MLP neurons of a small language model. Each row is named by its layer, matrix (gate and up: input weights) and neuron, and shows model dimensions 128-255. Each number is 128 + 32 x the weight over its row's rms, rounded and kept within 0 to 255. Numbers have three digits each. A neuron's up and down rows have the sign that makes its largest values positive.
A block is one neuron, or neurons of one layer that tend to fire together. After each block is what it responds to, as a language model described it from the Wikipedia text at the highest values.

L5.gate32:147111100091160139140105072138198110087078167125089121175143126102138142177112163130100160133147094114125127101068143170215101179112116138150086155154075126137144133136168181057118176178094075088156149199112108146143110071150177091066110105157143103107083146132109045152098106092099157085105131121101133089084181179166129157151167118148113152152117150137112163154110152122129165157104
L5.up32:164055207159136118101106098164168127167132138123120115158083157161106064127062141146151095144092127069120161110198141190089090053102089106139075160119108128099145105102081141097089078154123103184131147127202113068100092116204097147154111106136086094077117095155095119166121154053151196152122070141101165142104108112168154078143088121084151136099138125133126122150131146103122078163135
L5.gate39:068084129096157173128119078082153123165132168089119145169068176146119178144154149150103126098183109089107173161090100170058123167105185096167120082130098183144135142095096107136166104112179155123075123102169112152115118203131152116118141114142038147119135150140095135126134115107114144019092092087115149171126146117115088157097137172112120084187148142120149054105131126094144107066109
L5.up39:131130149093124104097150135187087083150136106138107122072124145128114088187086176063141137141143124123150116133172104142132089106135132149107108146187080135109111156084156096088169103159182156198060134147071100135173095111117168163131145120140229126148107101112157172092130083158081163132165139171121114137093102129143106150166133152163100095116178103025144119039138147080148142094157
L5.gate58:138171149138084145078099108141138130114175168125069068102126129109137092093156165099167157133140150146119086106115140173105189124135139117097143101143103107150107145124151093148082130176133146120099131168180148138144145191104119164158169105155148180112033148138151097134120077106154135126128092178140184161123071107126107163204104153119163089117125131164133197132141127143078132099128
L5.up58:082150148071117128120109117132132156110136118164112110129151131138129184102117172139136151170213148155135123140106116110116175143108114160135093141100150140148116063199156122114135139139139154043148116092199136165101132138131086122126114111105149152122175086129082130154172110096151208166155124129123146159152136108139155152098134139157145137177174133090111168225162149185145172128141
L5.gate268:052187121112117183089153105150129135155110111114085114158173168090099107119126120128094108168136118124166164176140147132157104096115125140181124150111157107128135153145165137081144107143157183140150190109155138148186141162173108103198106111138091090156118128153151180090184071095148148109194105151111082128152113129121149135166174122209107076181055076120121104125101147112136121186167
L5.up268:144147085142141113158162151136208110118117143162108107153100131150172199119088093171109173061130131126131094131145135142121086095199123142106118143104118125080127136073134076117110161079108143097130101148148183172142153145112149221149095197119122178132213096155115101146105115129105152131157132109071160171159085147084118110131142141185149108122080103169139060147125161182182103127116
L5.gate285:086153114104103143125080136138043103108182137121119133154157143145089144078109087042140145093125196139114115134153129174157161132122077157188208146120123122100099101122128093099126073132147146082111132123169152113070135126143113155119052125118117171114096078122119079121132145154113130056174105144124132100101083115109155135143167065190130167163098140204077165141122173181139145102159
L5.up285:171165124180127108136132090178165162199190147121120111108119088138118180109120127115125133134121072141151160165084191145120150144122137156119169177163169059100123082173169103103133092142092174155141099077191165100113114153128147131119127131154131089106105117141144069139175150125127136129160139079119142131127160133061184142162132102124093093172162071131099135069058144170126184121120
L5.gate343:108189134128125136179152107158125094079188152160052123110163067126134135123132120152110199132151161102104166180107122181140091141153056123154107132137091135174121105132203098116133125131123214150174089110098128086162160138164105152102134133088164121120156106126142148138149083101137157109135118094130163135128110095128196146112149161139116117153131148107107150117097150171135149089164
L5.up343:114154101080153130068144106145109076175119158066020089117173125134105141106151107134106137112105114134163127116182150144149136132174124134148104165142127115082106097183155139155157100146145110111151133096076143084091191170152140070116107162155135118149135141094163137114101091121064186082131030169078061087150119130133122171156143142133138114112155117216176131082085182136122146080056
L5.gate524:085118103165125121116134079131136165197154113127082096110121169209125144149123116158109135153120127109134127112120212104118149118154116143173113141168133155117125127116110140102088124113124093123147175106161170089151135171119095166215112103095098194157114150127174080099119087132114145134142136131110206124076179125181065131047132146168111142080088055125128142125127207126156128122099
L5.up524:130121170125161159140076120117085155119129182135105116158141171128084140128171135122116129127148146126077158091183122127163147104147144120140092081138101061084157150212176157083138161092160169113137117116116079133157185123074138125196149128133161197120181149103158119168090149152148131109137103083131135148135082124135161157081187086113178123129163163130110145168125145156171173115089
L5.gate620:116130112111122133135128088174084121152084136102090172108154093166092131103085052088172126141172088088143151155167178112095131121124095145113104111111125154139112121143127096102140057114126082132077081166193087163066149166080079156144146175166107150162134132184236180097145103060111081115141074142079103133143070069081119112097137084176162151111129102129126111168123148131136170004097
L5.up620:122149123159127153137070161194084095160159122164121096138087068073135077127117096111088138131114130088179156081121187179120118161142089127125169128072179152145163185138095114139157163129057142151082160100176105092111125153122117105131177050119071139123113153122163195124171056206158139090047103133171145086109152146146159163182139091198127152076110144175125098131147158089129122160082
Responds to: Number and quantity words

L5.gate5:114136114085192176186130147171097082106039174122158085127120159146107098139121116105171113135104143119088061145124139122181115139097126144108142146134097123152144144156084119131087127110149143147112078153159130119141095155061115098093143192121154139089124158135127102091129095043177137156153130125148186049086068098177113177173079117176174122114116118099116133178097098118157140145122
L5.up5:167178127035161153147127133152115136047067099128156168073143142086134134166121181120144160086092085168092087146115126146123167103149147135125159121101156167156153118147178099085130153093056110133188064153111140165166139107061109122160132094125121120156147141070124176088054079159125153136141087126163130061130197143116146126092140118091109145124145121115127134124129092085142147132118
L5.gate56:130129126072136106126127137126081165118081087140075146191141137151164090172091131158089108117114158121116147144093087117194153177087121119155131142107146076126136076177097115162157142142087172147090138134124117118157192122071124101189115137131117106152151109147116118130134092088171158063111120145095107123053141110159082099108160142132153122126106138107061127147072165113151095150158
L5.up56:140152104139106128115139148144092074142101206135076124166129124158110087136147175078161165138142151099091062160092089154131117118167135058139145069101109131130139132119158097131094124137133103132125110082124078107134154167147196112117189107102132104125119122112106162180121165114078164070156153168130114116134145091217163152066150123134119110144122117085092177195137130082194157153136
L5.gate64:110152133147153111108150151114075139139151122184090085148134093214135180078189095117148116154117167135128126087055080142189074154125175111122132163145068095061127094117159118110075103091122144125185166117110190111175084074111103124078108098087124132111115117140144166148110115114126122177101098154154147148102119142150103122110129156112185104175048089125131155183137081155087141140093
L5.up64:128104131142091168087091122116062173148096157130088085185083109095109097131102146072145087103140109111130132118074103139163137046117083106149142093128146091092125123138101141075082157178169144122037119073163136139066103110183131108075063166138147122137157160081128114086146173101118126105159091135152099162093118108118106085123139101153092126101145054111146187125087103081169101145159
L5.gate217:070137120135225118150120118136134127135096161092138102152118160183097042147102169160142109132063158169125148122116127118089061083128135159061173138124089132098129095167125119173058082180127071151148205089096107091153063096109130112182092130178114163136121112105115136146160092154149117099138139087158115126122117111171131134138124109122069052118187083083115159128138096110134142183159
L5.up217:137070072088152167105164155097107143111132136121138132172166154155072177102159071156065127154100211091110059125104042146130142064145171099111117107109113104179099172153124127127138111153129133107141117168083115179068120125138129118115122137166119085137200121160176122111180152119159135098107115175184131193146148074136161130126077104102132072163177101171138136110173188120181170162205
L5.gate332:131177160159155105147164090155111075132106068120101116158148133210161119153094057108095110119104147139170114127115102094102118115103108134112123201130120151121186087114137187119147186167131116149112118093148182132140151133105064107170186137111127124100121169092132122135113089143196125103081120168070158132151137204154127089108134123133104145128200151130132128167148197097130100112146
L5.up332:114134138123146075134153077072130171133076087139075089141101123138099095185121123112126155068087113107106134150099142108084114125105100153161121189122050134107155113105131145160090146135146100115114159147170178099078065100124112112153074080212144140124175087069108158092099109119101166103180102111170079113100097095112089107160144116126134155109172146179142158162144201123136137062062
L5.gate539:101144156152129132146092083133111103152125135109125091130168105120118116153113166162145123078165114105117186145070106154131204122165087135144073099137160146131140145114157124148150112158112070102095185154136119164096152110150152125071118120108134133165142094113133139128180072120069166151074092143096090144113128064139153125117069108123128182126151107041088150172107129098140121183096
L5.up539:138152132200152124124141081113151123089092081095124088124122139148104052120148124155129112097072185139103130100042156159125168151096183118149147143161107141120126192142080150151066110131158122177130119121107057090141133166107111122116137074143154128139117077148207168145120128067126059078105050115154097160191144196150129171157173122140068119091093106179163134145108103123182119191112
L5.gate594:090204087140139170120062148088048144120143191078099142140136112153162109176121107088157141148152103092146080139124183132120132169146107110175141125182074091127156116149126083173127157112124137140095134154183156129121091117089133118145149129139192160119116134136106129144184151137147074167171116159097131103080127156209164104120159112131161128094122178137165098151141133164149239059153
L5.up594:164139143130152135105128139192106050150118175099076172140143113173104096095130111118111157108130143149176054122112133066092096144108116137160120121113118136109120144135205104072065139130103125110185113112125150153157147162095072145169067137116159117123087155126093123146134146154112130142091180093042115127120161184143126109053153129117147160161098205093224185113063128154111145125141
L5.gate625:150168154119160093126150109135086119144140159120099086100126171153153132135150081149118139198147183148132135183079085149133100114103142119129172141108106109093139101159109114105154119062128080136193106148189131122112151161107158147149127109109110151060127138120105150102143123119092098098131175119132077143128141125159107114097106153072162151137151132108191156138173120164093124112135
L5.up625:131158131129136104133131109090102102114111125101146103146105114128166115173056159123148159128038100137099154099026103174112072099132108187151105127137121134145162148172097117171115113053143141078155149157079154149119108149181119150123119110154143176179092141144161158165177100150097155150145108155116043118143163151176099143116095087050077102120160066129140100132192119099138107137117
Responds to: Early mid-word fragment

L8.gate584:160137094096097146180129107133152150185122194176137115181127134150145146129088104090151088112112138104098104126082201136100136163164087087112056119130130138109132128164193165144110170116147168117146098136145125131125061084099146164101151116131137117116181130132123140102096090081100158168211175177107147131066082168097064166069108196097120162187076116151110138182110126115080139105117
L8.up584:087180143137123178107130153160166159111183135116152102111122126149118126103146129078147131150102117083157136142134103115127121155071116151145098090164136131111185150164137076150105083133083141138148082192167174140084103158066121158140173109102153126126099098067101161127164089077047117114161121126158125120157100176135108090102147146099058136119105088158156177128149184105179105094122
Responds to: Inside capitalized title names

L5.gate13:095165081000108163089176128115147127098078134089114161161161095132075194195145146107161133151097137142165156098018114103110101148119078134101085106166076164100120141133071077132186185093089091069154144156074095081120139130057164114120171144113114196171129096156104130097152126117141168116124115091135163142205043120117087134116155131128138130125092086103143152158169109094156130156114
L5.up13:176186074117064115139126075155141190078127136108098151110149144165132194159120106077100117103116113195147107155131141119159188114116101106160072123135174158134149159107116108100110141099031120104083149156166083168120099117175092092109134153098184098100115188146114139126125122149074134126077228101104123152134124151080062131179125152147161135106165138092181162142091134113093112147150
L5.gate87:135113144218153106185158074147153105105149149130131165130072127149091131127162161121190147090149121052106083076155145123157143183192110122143112067108137101160152152139088137136145089161208111166136165150112132124126119135068121181149109098126152198136073089094125153178080150131148112126153131136073081105085116135072050139115126118119111169132081163107208136127098129102113168133115
L5.up87:168138150135181146123150140085177123090085094165148128121122147190067100087110124118120099096104148096138141100105149121121119098117086168150159105112096136133126152065142147148139100103123123159104146137124156180094114157097128088153127128125174097191100142114137123141126102139126067172140103149127144141138136180152043193145094150159112181095114126070106117119081207128116091097091
L5.gate269:167130163129173090138114106203115146136082124157155115111124109069237114147117099146118103081114111153164170131218085141092136127103168065162135111154145145193154169133156132134099145081120101143168159088092131145147157157082120143117185138121135147092135094175126099132150158095112068097102085117129128115104142132119125191136108147154124089153120081114136083093123138083150147053133
L5.up269:101073057075135133167135142157057162111110135135165163118122101181160081141136138112165118131161097156123092168097116127198133109111126151141086088045151165078157119097144147088115118133135142134164111174095108154123068131130144105128080098130188163103095112089196131062127090095136150138190087100121124138131136127069075167160200134146131147089137147094164107160183129098120144090096
L5.gate424:088147194160149130154082095203077131123132147082154089153128131110236138160094138181122130065102081150102094122125151141104120118095094123147145137135108128164169146158122141094109150140127133120122159102156122129098033108096159079141215114127148138097126087099139096126090098114132152156137049151117071150136102128177106193131128172170135107132148149043165121139109133075114184094078
L5.up424:101196142136151126221150157110093135124091128080145102101104089150207111133144115142141105149049126179170140165100089169177118179185115101106085051139135099137121150151173205120124208103114096150122084133074101113176113125130168098081132110106128152135115102113142153123088080102145130149167153133148140162134131154059065152136093116173092063116122124091150145081101107118145157077119
L5.gate466:149146180096123125127189105174169144081134105137131125121102096105084185156136148119147117133099087125151121127163092122094087188106140135079089149161051138154149123155133171167097143172125136133149148168129159097140085107133176132132146139175156120192131096110148123175139108108096104132153152147130209181067091148184058141156104170099158137109144139091119077048156095107120161035174
L5.up466:168163138091097112112157090126086149120096135113173143187071118141167164170160131088162145106114157106156135092169080148140118150127112097106090132121154117101125120141159146107087158087157142123091113139130136130130091126086131107103182119111076127193107079111100083082148122095135136155136128158132132189127114159082072111134166120189093148134143149080076181106118127102158093088135
L5.gate480:098175150081195115149180092135170094155136132116204103130065132146154079116109122122140101096196114177091130165136156178106095143215144142119169078178128118192102117145093162162139113092135118159149136111135151101103116088131102211142169106111158159134056107110152150124115111138129094092171077117104169112130189147081144136131147143129161117109096067129140103144095150061106165156065
L5.up480:108110138082165158098170100091083131149108146110167153159139103109184109133129167105131103157079120159116089101144073212102132125137145100111102197182088129120127161126166116109149143089099122116176165099156184203133090133088073116105066145076164113172204095115119160088093139154169129132204196103121113160125182137147180155107141108131137149131092100081106121143104184174154111165102
L5.gate610:140108209124145153093186161146135130140152139120168114120162144132156101145064147105161122097113087182179101192071185134124111149109146102105115120084108066134153104182112185100113170102095063151188110141112126105152121139121080081150141140117161138065120104109132129141148109138074138167181181140050152110140160141198064135132133209104139101129165097107062064088070181087151163121101
L5.up610:084177105116138155133150086138130127145088161136150135166129058119116075160140183126098057134116072169120137169148119160087073178198149141133140073124100128101147176133113113131089167139102131168164153137109149157166129079133140187107165144130159119081143062098144132096107160113090120107159159111168134167163121145115123203181225100103122129100159101124130081120144172128114115141058
L5.gate674:077158101126118150117153121123142191179162160138140104157191137125119064132187138130096167128121090069095176145080171154142102085138115138132111180092159146090132102180084157140097108167182144127040117091114139139145115166102115163175088111138115120131141099160155167115182166077151099098098148129153093081111057123159065119112157146081147114130189129126177192112148122083173150143180
L5.up674:147180127087166139141121144134139138096104099116090112146207152152162143127107090104084116099103180130160204108070118116148077161118141137109166137090185161041117161134114148143118077118183135134164173107113079127105088079139125143122179127138087107140087111093129125102078120175096091127147141099145142134122154122073173110144125140142128113147120111134164125099125086153147106113104
Responds to: Inside creative work titles

L4.gate224:121134130167104140126101118111103122117147095116070133146156127105161117153165117086184145084099154137117066089140148116143126119100107123158192139122149158132135171118174148135090118164166119173127148134132119129130123116101093159142155136139158169108173128152087172125151093112146175099149099131088211159162182144091106131130209148115155073127175105165177121098116164091131133165102
L4.up224:098082188143130131157110091168110131103097157097171139153126178155116128106175153084123144162063123090124126094110057138161138204158190097102121189099142131119162114180178136153072134128119140164075098136088139112153127151095096066141141134195123142158109081088126160128143160117121111168118106117106146100134153160147140089135185157148080095120098064143169160153150173147071026124165
L4.gate281:162108145141148162148132100171130168110133140123126079123091148148160125159122165163101095110122079138161151111128094134127144101140153139124180115164131149161131077097123147093115123107084133133089171096097155178104115094094139121141123137091139097140165159073107090116085108151110079103154146098137080109183051100124105112115166130130087109110069188119117108124114066163136126117081
L4.up281:177178114144141137127170052184118130081149136164101104125143096117124167110156110168114114072133130122119116152138104186121170095178144166117172213102185068161093127155111108135117110137186138178131086125108099127101093107121115101159053119082099150117162115073095139150174168168086089112140129142066138114109133138152116159156139150072142157161114120127106124115150114170145144153120
L4.gate342:167112136137100140115087171165114151067135155121100098084180152125157098168174089190132105154072128111095136157099163157161096121113066112116109149091148139124176155141123166143141065113070096163145129208102164110152077129110158118124160123142095134130158070114118088128121121082183147090093081152136191145152148128057162087121133125132128134150160099142122100150042122156155048100125
L4.up342:148114131109106113176123199166072149159145129139130146172087114158171124142137127157155166079167150142137230091166151183130150075168075103162119086177097160128156080063159045198135123165132114192169124165100117066188086161141110159112133115091158134146100085116132117160124152134082119122160092148115134188115130129103137111171078182133134133125073043118053093130139121151097130176140
L4.gate606:130155107106153170125144150154136140119071164163172210105107096110095168130103127135105178148089145142113125087037089152106172167109061137140098117114183094093081160154123135125084128159167131136142155142167094157122121119146154133106118175141111105097153133089120047143130108111092076157157138100116155109127112095092044123178102118091124149163082162149131108098101166123141097066151
L4.up606:162086125146119193096093128118113169074142149172084105069120140144132105099101069074178122135077211128091113134122092141133121091093132064148180125172131124085140165086153124211071119140196125162170165079103130100104154149106165118100146143147095105176084153096137176168143149118152085076122156113076135161131098096074097123104194121136096083147094134148152127139082075153154177121129
L4.gate620:101137149057131105145124139150153142129122127101098160086138106152133145062168115108145131121139100132133117079056190126073128126156116143174124171144143094141122154173126060139182084115082084140169177148112125123163163122118121126109139185198146127080130060137116187103143162096161129145122092100123079171125102121122087139072151170057123134077164057154129065139072124150085144077126
L4.up620:152111113121124124154155153119122111109090159101160158189147094188093126134154112116098152122142114154145132132139160148126155107142106166147117098115177102153149115103139139184134142147135050162084134034100101143084148151100133148141132145067109207095141128177071093079138140093144151108138098149016082129160165103121092150134165131210084154099193138057115188112097126168129191131118
L4.gate636:083125161122147151089110105129173131119115099128086159154151129114170096160135143123122189131119165099134156134106124169103122191123084140149117094147121099112124107119178112092110116112140088134133117113142113071117106134089118098117141106119088125075156196109093160059197085153191124162122122150141112089109056118117097151130151112117135181115060097113118091222119130098131108141109
L4.up636:142182099168126163091148157107135083108121148159134159071123084172011113142069067177115073100112102111099178125102086127096156100176091155098141150138125119104126135092143151135140143119164174154120126095148128107096104147064091091097102169199136127111084120115121122142125154099108162136167140173152144095087065114044129175125144095040150090166163109161073120116155111177087094129141
L4.gate690:139152193081136153131155085129098139125100216071112128075132082184120173109133078161108114170114102160121135154155099119166168085178097113133135141138115150131109145099116137135131138156084144163116164179115144115065086061107176074156161137170141096062118155177146101130150170140136168141119093089108119066133099092147101101162146113131109134179147130133126165108108179102122067156137
L4.up690:131151139136089142099080123099119111115087140150079132115169114199115116123140092141152134101065154071156111123104172122168114094124114122101152174170139089078103097131151133143108123143162114166157154128114115132139123190044144121112115149199126175136123140165114102134155097106116109056136121095103082144171122136165064177138107118182174186135181155124170181084082145123116111116184
L4.gate691:117140125123175103062175085087105147124127131171131131146117110169156101082186112165186147039134138194102204092109166149144166132071150098130154158121130161123103114096101088083155136083146114153151152155158126115189136153101137192183135141152195188089101147105142092170147112130103107102110137091107140125147162121163127095181155071127102146153125177156107148055153189171115092114140
L4.up691:153069110140086122097156083143068146131142167175152149111142118191174090107131114195092135051100083202106191112104117190143158136059127185134098213129137148080127114121130144090113143129147134102099163149108101122112157118122140171209117131106138148156126164152118127147049168096119132082106089123055171103136131129170087135148165202112138170135082149063118117163116120105128195081187
Responds to: Piece after initial H/T

L4.gate2:146212144121089137097061065163096174150113163110104093118134131150132153080113113130127101115114125110156114157130056146149143117121125121133102112077185103136171171099173156174096204079136183131160077143101057138120036113091079127091128117108159157140103104153172072173137110145078109116117114114081120118117127132166090075129141140144157128182100112157126095170134161171175110132124
L4.up2:165122147148179166162171056201106122101106168099120146138125107072111069107131082192101147122113141132102151096148165215180112161130156149113098180099169158144123136167102152122176084142184209145152091090082132106178137083086142093121138183162117117164133127069106091156053149158131132144153143122130092155127085194118120086124130170120149096113170138196105095158097118150129159109131
L4.gate36:095160124101114109111193090160146118163081130098146112182163136135172124057161119112087134143096139148152153144126162139222163105098139141109124221149167115092092156129120162183098147169089113117160108066169145128131110126081129116156134155052131116129190128120131168100109136153067178072108101095114144180127096169188052144106118153104124179159079123089123185094142131116088142126131
L4.up36:101206151085110063148149104131062117136174173131127119119169090167102116108106084167157129167130137156120114139140126067194101153137096187162082154141159112171107100132144122110161113133117143146133121114101101159078123055072071151161151144115127081114085120147151173126181140163063127104119107141120178174103135154099143080127136141152151147162177149120141133166151115108194070107131
L4.gate160:084098167155120119106102081153128104172172167131137106126131124105126151132128043115150150112053157129145129079131147187184130151129061120130134161185054147180176090133143139141130083170138118100100105151105103125144103109120110045085126160163115127074158135171125106161186120127146104080111000127039092170125144133142125078164122117069118126125144137133131111137119128172127102163137
L4.up160:148121081136109110102133145066184157148132121165119133162194131134149127138110056114170175160098051080095159155132101081108092160064139212112053092099106093126127176184086091115118082140099134100104194117106149196100120146194179121146133108118109120191020144100146061169131181165109078159079132138117125088054178138107103159093195132220138111112051110165175097105116124199138075142119
L4.gate204:095136124142133198168130091177138071189155134140198120107140078115125116156114071171128186129155125144103150118130135134158180119154121180122134092193114159141103091095080127099111145114147133108148172159146140145208179106121099138096099145087091094198153140078164126094105122148177092098099088127149081150119106143085078105147142115136120159152125174108042131062119147137053117169149
L4.up204:123089086105149089102135102060080149147183112136167074084145135116125147113148100190126119105167143209155121126119130120184053167081081181117140117114130098068170166156173139135091174161120099093182154166128192144176122081101097161152110170134098109137124121080079219122114117131138156091133112130168141114130097087111126153119107134144156123117150151111113116170123111146121114110102
L4.gate237:113104106106181102115082035117175130103111109136138116163120167138163173194096122102138107145109152114133143124100129119177101131181161161132099127137157127146080177105059110117082162140107102142131113135238071197109142134124141178101138067099133146097132100112122093080147085126140139108152103113071136123127081110167048185151126126219126145154067102166160183186134116128156106162097
L4.up237:086141110057121120137146135105115088130133088122082099121114128123102123055142115174098133094125079161196146174161126068150167175128124122119123136184167161173087193102139108109091136136164103174119119095096155156114152066189120106126122100109119066085205118101156123144091147080127040145110114178153100121082159167115124131134163161126136100071090136130124118090152154143117109147151
L4.gate337:106097202105089030102153084123159106139152089116109106146181105132166131125152136069109169048127098180174135188147098123180108061148119113065119121194200115146092107136109105141140173202136095141165114147159108139101134073113052107144164144101167105122105133152148200101064091130120071091118122089167140113036094153109116144060081162121174114103140058145126132158118104116122139149152
L4.up337:159102129126179105116159156117142152134166087156144111124139132139081130134172100115114148037114096146180118136174110143138124156151210059119083080140144115160146133050145132153114130126093120095160173126119074134164133079114131130140120100109095105054145131197127145143096134101145050127092089088104175130130163170151143158122100160076154131080093172144170093102133151160114124100094
L4.gate378:092155199174128170130169096171148121149136140127116146105107142141140070112164147142164066161124106123087095164133091120145158118106168155074125124132132172071153151106102124137090162136162162150105233144089091138133147102132091109138177147144178137167145139120126074151160108121121064058099037075082130140144096175142091166111070114117144171169150176131100149087149087095135076188168
L4.up378:135150121104088148083116122137152127130126092123172118147051185134135128072107142142131164169111122118136049108093124191117043113172108161095074122105155162191111199158122170100140113086140120164138109155096090097103098133083157129155139179151126186097137086111190089092111088160125139155105120194129086156121072128175031087127172128179156111044158114183203177122115114097149092156151
L4.gate421:108141163175129094142049078135099134162101123125096134178191158128157128116176142144162135142145117147110119128172075135125125129140118065107108144137106144143152138096118052122092147111150127115151152144225125163143173108198123122121173151098100173133196173130095156088136155118117120088073100141102087157090163150139072121113136140149173071165109144199201157129117135159138091093159
L4.up421:134194147092103091115108082130112103112166141089128131145096099121129139148110074134080091138205118155091180131129094123182113097116167116136106150141118065127105061153129091093115148126172026048102151114102104093191145118123177108118125161229106151128094149109172149083104141122181174120116105105142101136152138120179127119181125172159182117144156118116124135221075116089167086127126
Responds to: Word piece after initial letter

L8.gate467:133165101070146102121085099107121104142080101153110101120123138131125103075107126131167211151149166123109143065094098078121112153102154175116136108167175129139174094134194127126081090196147084156127103135155089129074118162086106180116123139096151166115115150115081165153147086106115097164130154171119145159074153143120102113070115082125142146105103109136145155152144153133150137154129
L8.up467:161091108115098138110143092106169070118084134133086158166178123181138109124094103103180113137144136137114108125072063153066092132151109143134135150174171176100160100132147174175139079114110116143172131150127182131143151160093129103131128148142144074123176157162127118088152141100143094116053060062172075155092110135176181194145134120089125165091127121155109108138111111121139114074129
Responds to: Mid-word subword fragments